config = dict(
    rope_base=100000.0,
    qk_norm=True,
    bias='none',
    schedule='wsd',
    decay_fraction=0.614,
    seq_len=256,
    doc_mask=False,
)
MLP neurons of a small language model. Each row is named by its layer, matrix (gate and up: input weights; down: output weights) and neuron, and shows model dimensions 32-127. Each number is 500 + 40 x the weight over its row's rms, rounded and kept within 0 to 999. Numbers have three digits each. A neuron's up and down rows have the sign that makes its largest values positive.
After each neuron's rows, "fires before" lists the tokens most often just after its 100 highest values on Wikipedia text that the model never trained on; "fires on" lists the tokens most often at its 100 highest values on Wikipedia text that the model never trained on.

L5.gate862:544507575508476539526525535479499501552443498414466459506451543474548495519483462423507491560525511507526479530524492499472501580517460512438548529538365532521492519504498453488536509527470577458514506513517464455443474489525495553511464489488462502562413455527471500599520507503457548444
L5.up862:459531505455549539537477526471472536501571482495553498512531536419464556405489486419493446470480526512481428575445536460448479573507512505539513503504438529551522506456483481433446497532445520444510481528550555468450445546485460600501489447514559476547463465523497470533484543506530513454
L5.down862:457505554497583502498545585494551479530584547473516460466504487488498470489473531477490537449546534454503478536494557590503511500493532459471498477560454495535426391421519521558504542484551396528484523521530552469521449508523514488457459505504485524457535500530459399476495550428524537495
fires before: "|"
fires on: "-"

L5.gate433:492487476473510514487477527449519472553496443488476507543492458473454468490422455444545483519513535455562512541514475500559497525491438462462486451500483568478473527456463518472482512465596529545428487469449547526499477563475477511505501543554516418572407500549595509470525527576537510433
L5.up433:560518519520493466453523501561563522537490497463514513542504522549479485505416525474456419522521433515531455525543544513445594552479549370436478473436444573463504513432481477568519592428528473514461518458460507564534485530481410460483528519495537376580485429563507498427545523524503452472
L5.down433:525455495496477516485581451540543489398461509567488503429470500568488447575478527514517539563557446534506549458414445457549447479559487448506453425499516564513567503457460512458537426492505479447513538536457541473455479507472516461519517449549435447483498502488451467410521501560517531513
fires before: "=", "a", "\n"
fires on: " =", "=", " |", ";"

L5.gate624:518472556551394441544520586521501486519468503506465497526470416592471518525542512509423460530578515458513462512524495519481583527489602540483480463448496485542515582533527472561518474563515534529435498496471452509486485544485488554488448474416500515501541457545499513502475483531452489479
L5.up624:494495522480539619503515533450486484445521410485440545491498532479512546493441504402500466546509511501472503431587522496462442579524481575521489452501517493468469434520534529483443426497479464573488513527481464593531489490503478411511452564503505528525456463494544484501444489507431499443
L5.down624:544524475511458491491502466505462511483575439504493468503499425550514535433488496451523520494504519480429479507460494421545476476582541533511440474541546490560473509526607563534466461502416457491484514500481547463491406493516470482493493535554528505445396482565397524539508516495551525563
fires before: " |", "on", ".", "ons", "ti"
fires on: "ti", "si", " 0", " Player", " Pos", " No"

L5.gate82:500512535481522568395489497461552441483553514517534496433538473493420514511507512473465453419551487492478463521629529553461423461490546553555510505567573466503535500499531463494475458505528441489503489440450531494489442542484447552587527488469513569515476524460534446482478558494500513481
L5.up82:555522472523461511517503518516521545531517477445498499498515501524470519503511552514512571451485458494450552536473477505517506440595448478463495472513469486487488478543427536539436458427454530573510507496451534527500554516460553490491520517530455574481554512485599440544510482479517517542
L5.down82:483496542470494520508476540515496463483544430471404511483501557449477599441474561517430470478552489497511589561554528506483510453518457443498461456555461482504583495524490490506491444479501510509480501536464515499509568466454486489484491492508457476504577535498459490478503573517456541553
fires before: "\n", " |", ";", "\n\n"
fires on: ")"

L5.gate383:550510609510473539476557530539431469491495501548507497582555397484435526514516464463506477472545546517456548509525421555503465503528497536525457528487467522385479543431483548472451388536532468486461440590486547505489475496515574540552541543446446481525495462467564454518505542550512570455
L5.up383:455482485526493477506518516500520512551524480486507494493459535464515486482545587478469498473502476451518585510482520494458549495442495550565407531458481522524503472521500452478537506442476493489475436554513509595596495540443461513438463454505549472491523437470491466555447519464521491433
L5.down383:510514561458459476457533466455442468525510471521555498522469480507444520541529449533529471494666466412530491523530563492482521507564484545511446614537485543499519407486472491537473488472532452626470501548503445509480475571525456560518491477464538454530494532481523558518528480480518514491
fires before: "\n", "\n\n", "1", " and", "=", " over"
fires on: "=", " |", "-", " and", " 18"

L5.gate626:528524489427502560611621528461527447502466498488504525479458475482439428518471512468465493472506488495470392532548458469436528525498509534473478530533470470484502534447501506448482437434438529487483454500516482584505457565540482514481463485578508536501448467488501492571499456498570544522
L5.up626:399435508506518449499485430501507466487613517548496473458533479564568525403515476565509513501502430591564476484525528511509491515533519455505475515480538505460481439470566527469562523526500481485471431548495443522494531522477513498508467542468479432524544457519495543599496521479430480547
L5.down626:535540481457486570494499450495526452520464555507530533466450532452454434514474515420440524420572434487443480539492453515477471503520476504493470529526496460482509449461460526487489503522526472512455517483518442524537487561513514440493502465584511543501428496481469528488483464493440543451
fires before: "\n\n", " The", "\n"
fires on: ".", " |", "spec"

L5.gate85:483506551462481546502484489527483503543529508446473506443462503506541490507549481502516473478538518483505455469466497569466504476435550496479571484549500542456526576485570484491509528481529540433464467521508496558414484479434518511464383524472445468554507449488493522546519448576417492482
L5.up85:495504522468550492504444478452515480502538530528542522465455503489518474565434491480534489504499534477466503527528486511491435530479581517480519503570503539495539522483522509459509590521558502531525455497418480523529453520580520468449565499558493474484467438504486507481453498546515498479
L5.down85:536504450487549554544424485591484448493442491536489453500459521453515538452484523514465490496571495485495498508489453478503502460529525471459469428509480456528514492480511588488523547543539462511545520490532539503565462474490531520477583552457525528453487487568543513518446491518500580473
fires before: "|"
fires on: "-"

L5.gate163:457495507538524511535473471483542475481422481446392562546539486514502487514563518488501456552569496501507513510561520601518571536480510528519451461524479621505455571502515477524440511478501515435482515567415469591492556537533489501460407567470518521519412471456540496530500539516465526499
L5.up163:479575511571473349474537497531499562490502509448476432516491486450530464507574507492493554491513530514519524471440444524526521556493483497509499429499503521527551473448437508499545532490511481479502531474590518485519513506576460523455464489566578543524431407448475424445553482516492469555
L5.down163:519549474513465446520553515490484496496577539505525462480544451543466468498529483468458436518397488543510485453501521479489518565510518553478488482473525463543509519457521559502510447516533570490531485440508519532511448544379537488474484439513492536522486400475518527540530496476542518411
fires before: "on", "t", "ons", "ve", "h"
fires on: "ti", "ts", "si", "rs", "ks"

L5.gate334:480576436473481529543463548408554519478431469509475503508469576468440483518462491471516550465510528521486477500502468513489438551485504542495475493552439526441564469486460478482479522490502531495527473452524544492507454559515542504529521470561532469460487473539516520503475434512483473506
L5.up334:492483501550475491447415537466572506595435490561494488480485503465566526501560515471464475433488507500548486633495453525500519545489538505482546427589495482521474489555574488495543561463454572502495568497501541403537463507481496457507561477524518525522537456482564486484452459497495510495
L5.down334:534557357494490503528489518456500527479544501456517516493472515457543505486469565489470515507278535523451493499486500433500514540468483485554515512487518539482491495491447431462472514472472435463503503469474511461454507497531503531553476436520488480447526512472503520517473531581514486559
fires before: "="
fires on: "="

L5.gate807:507482503525490452488522555463500423515486476465455479542500493447510563477543413450477525557568474413488562471465489513533465529548482500508543528557473500425493575516474459541451536517499532493514477539538551502527443588435517532536498530526541477498416486474531492488461468430480553445
L5.up807:543524500433468486510520471454488489499477468475552481517528442478501552429562474556461360521504460537518547505510471451449444569477575529488459498530520452431505502503472495458523523592472496462520498525478441556471447517514455404534441515478540551504522534480486458506505472498487457455
L5.down807:567537459480515450524472501584519459482517441500461459484568479529519524471533452503543479548418551516545560483470456412450437450490439463536534536529497383483449464521561508504505558523488494565493481555541559470463508499487478454482535525527580495483584527534467501441435497459527464501
fires before: "-", "|", " |", " females"
fires on: "|", "\n", " 100", "0"

L5.gate438:482481605483494518555515543525440539580487518456476491462478507464556421569491461423532521478499443524519506490538539480583515475539490434394555566494465489508506495494497469489568508529521607540471485566544500510495516512465503554528504500494465523462531505510527534620504545573485503591
L5.up438:499426527464458504542449548501485581541508575509476457474557519420519462529635443470479448459485498520532500462493568468489507501461487530491539523518451477497499514497517497534520492590459560489489498491482450523543475537484490484486515510541512492458515513470457526471474554524540488575
L5.down438:466465522471581477561547468451497490493503509481473490537489552490461510510495486513522507496417516563526493512478566480508490523528503453516521469509471431555409406524515440531496544445518537531481522488471559472557469537475501466537531510537459514539532460406470502468460502453480484498
fires before: "|"
fires on: "-"

L5.gate635:476497509467601531512512590507473475577509468496471489496502507484498513475438545461557467513523491504495504480555503519493494483480455491522559550476480401480450518466534474466515516537530478538489463546461551445492467518508530559437590533440550480537519403575564544530435455535517442553
L5.up635:564520484511471532517505497466442572504521582522505462574476500481519503463480500449553476428484536510570462445536481550484482537419572498513466525464478496564478520487492417480458522575606481526561404549537466439556516488524490520446521468488578500469537542498524442494467461549540466469
L5.down635:516501367530431503557456566485519524467428514469460528551478510488616493509485485552575479440324546548486504542498470519474518452459504477514482537470504563543622549456507491585496526493509518560534504471522511538507504518462509459416467446529513509461502592547506472506520519523511499497
fires before: "=", "\n\n", "\n"
fires on: "=", " much", " no", " any"

L5.gate633:449570505531457506575492513463521428520443465456487457501489489485428557471523495494444535471509543458493526555546363523474504464488512503506480486563479515471499497489498492503463470452565487491449464549525508536479497508535586558498446539562467475511490498424516546488424473494535576465
L5.up633:455468478500440515488514493514522486466537534562591466512453572459532482510489546540494522456481508528512525516494550467496559533501474476530466451476493481509540528458561595499459478490431469513539475483482497593498497509524467457562476432469519517521524502552440507475481428467513478514
L5.down633:564511576488530468457434558469455490526505488509547493493503516495550470465468514506517441539454475488476508492508617505470515511528493472464514514393479435518487492491598560481491541561474507542554508468507495533467529458510419480430519498466474498483525501507501572497478466485468505593
fires before: "\n", ".", "=", "\n\n", ","
fires on: "=", " =", " Party", " Championship", " region", " Championships"

L5.gate655:535518581521492498465490493509453458520496508497476442450485471499475430475524440457514565504540533486471547475488419555544468477539458510443539479525527605491481535526514493463519486471502502476472442594467503448477477505479559585499423512524481574529472491482510471493487508546459595551
L5.up655:501541525545547493490527487464503484459489470512513594409480430624551536496471554529541522501523428533508440441477530519449458464563502400501528501422497522501493505500540517490478560542473485500518555537552456452484507445538511494476470553463459565500534517518461490503548545459476561545
L5.down655:529490441520524505506528536489506461558464494532484533434430455584489482474508531505518540525126463510506474501480469439473506506553474518490540502464491527470472516553542418508502529511506478460482533507506505485453495476461553557450535569486486500513512509544447445523457574493486514531
fires before: "="
fires on: "="

L5.gate625:433475504459552521554515590550394426535487454531471521464544500515488515484515540492538562460548517498515477500484500485491590512532496430535503440503436467474484495449502489456453477532490503495389454507460490516515511506394492493546503504470495471550494510486562509604468439516509569554
L5.up625:529525480489459522497439471481432459534492528523528503587532525542469480446505600514488504464513469532573444552499459492533558541461490467547485499470460535450472499440483465491491529553445488483456435481447428494533475544540398490499540497514537490554518477493545487529436493520586464495
L5.down625:506506321504470491512440520532511554498506559481575512493494510548484440487459477549509491475341499439482446516437518376438451521526438506527439479592459502458498437463520487505524534503495501526459485461457541495551514528507502469494561456553538437433514513557494477517449493484456567491
fires before: "\n\n", " The", " He", " In", " They"
fires on: ".", "\""

L5.gate319:528457504558505495489506624518461515550471473497430454429441540447477454524483517553493512507520556484498445580480477535493474480512497589508556510510502477550473473501516483462519502537486525466517491525486491493476476498525467439552529425395509496502474393482534543470558511417443559556
L5.up319:507483492549551591455565474496482481472517504481548497463513544476463561529508461482515492424518490533541524482495557533496477500489443483574443447558475533524531497545458494536411528488517447474467516474510542452490373487521484525479585540497523557540558508555457486491419527464525523546
L5.down319:521444433524564517551504532511510467482494353445501505434472487555582516566484463559525462471365524500456498492451510526528457458482499508523514554485479542535509537518471417491520457539460473517513505463518525477497488479508504584491533481470533497508492462499485494460505528479495545519
fires before: "-", "|"
fires on: "-", " of"

L5.gate407:461481462510479563482544596483513452517518443495500542445497579445477461529457490477485527439529532512494508525424528502553476528506473584565516504496429488426524498481503459523549497470489516482505470510468532486520418522427437470467525541503511517480488514488538528500587504504454445583
L5.up407:539544496549487460527537538509534441448466576469521523535464534556488506580488441580535499498468495512482439509516518459496526520558429492493515469473510548488444551505480563572487571457516494565455445528476491551540508529482455490422545503528487499495487464557537517464466539518494554446
L5.down407:506484480479552528517500527551484460523578510463531469509508501492507494530467573446471509439452594514473561496511413475488440568436559580508506478481429477514511588485411527418521522518557506508515535455426524472501443479504508513516533495428535539585491445503497471442440476495505497562
fires before: "=", "\n\n"
fires on: "=", " =", " of"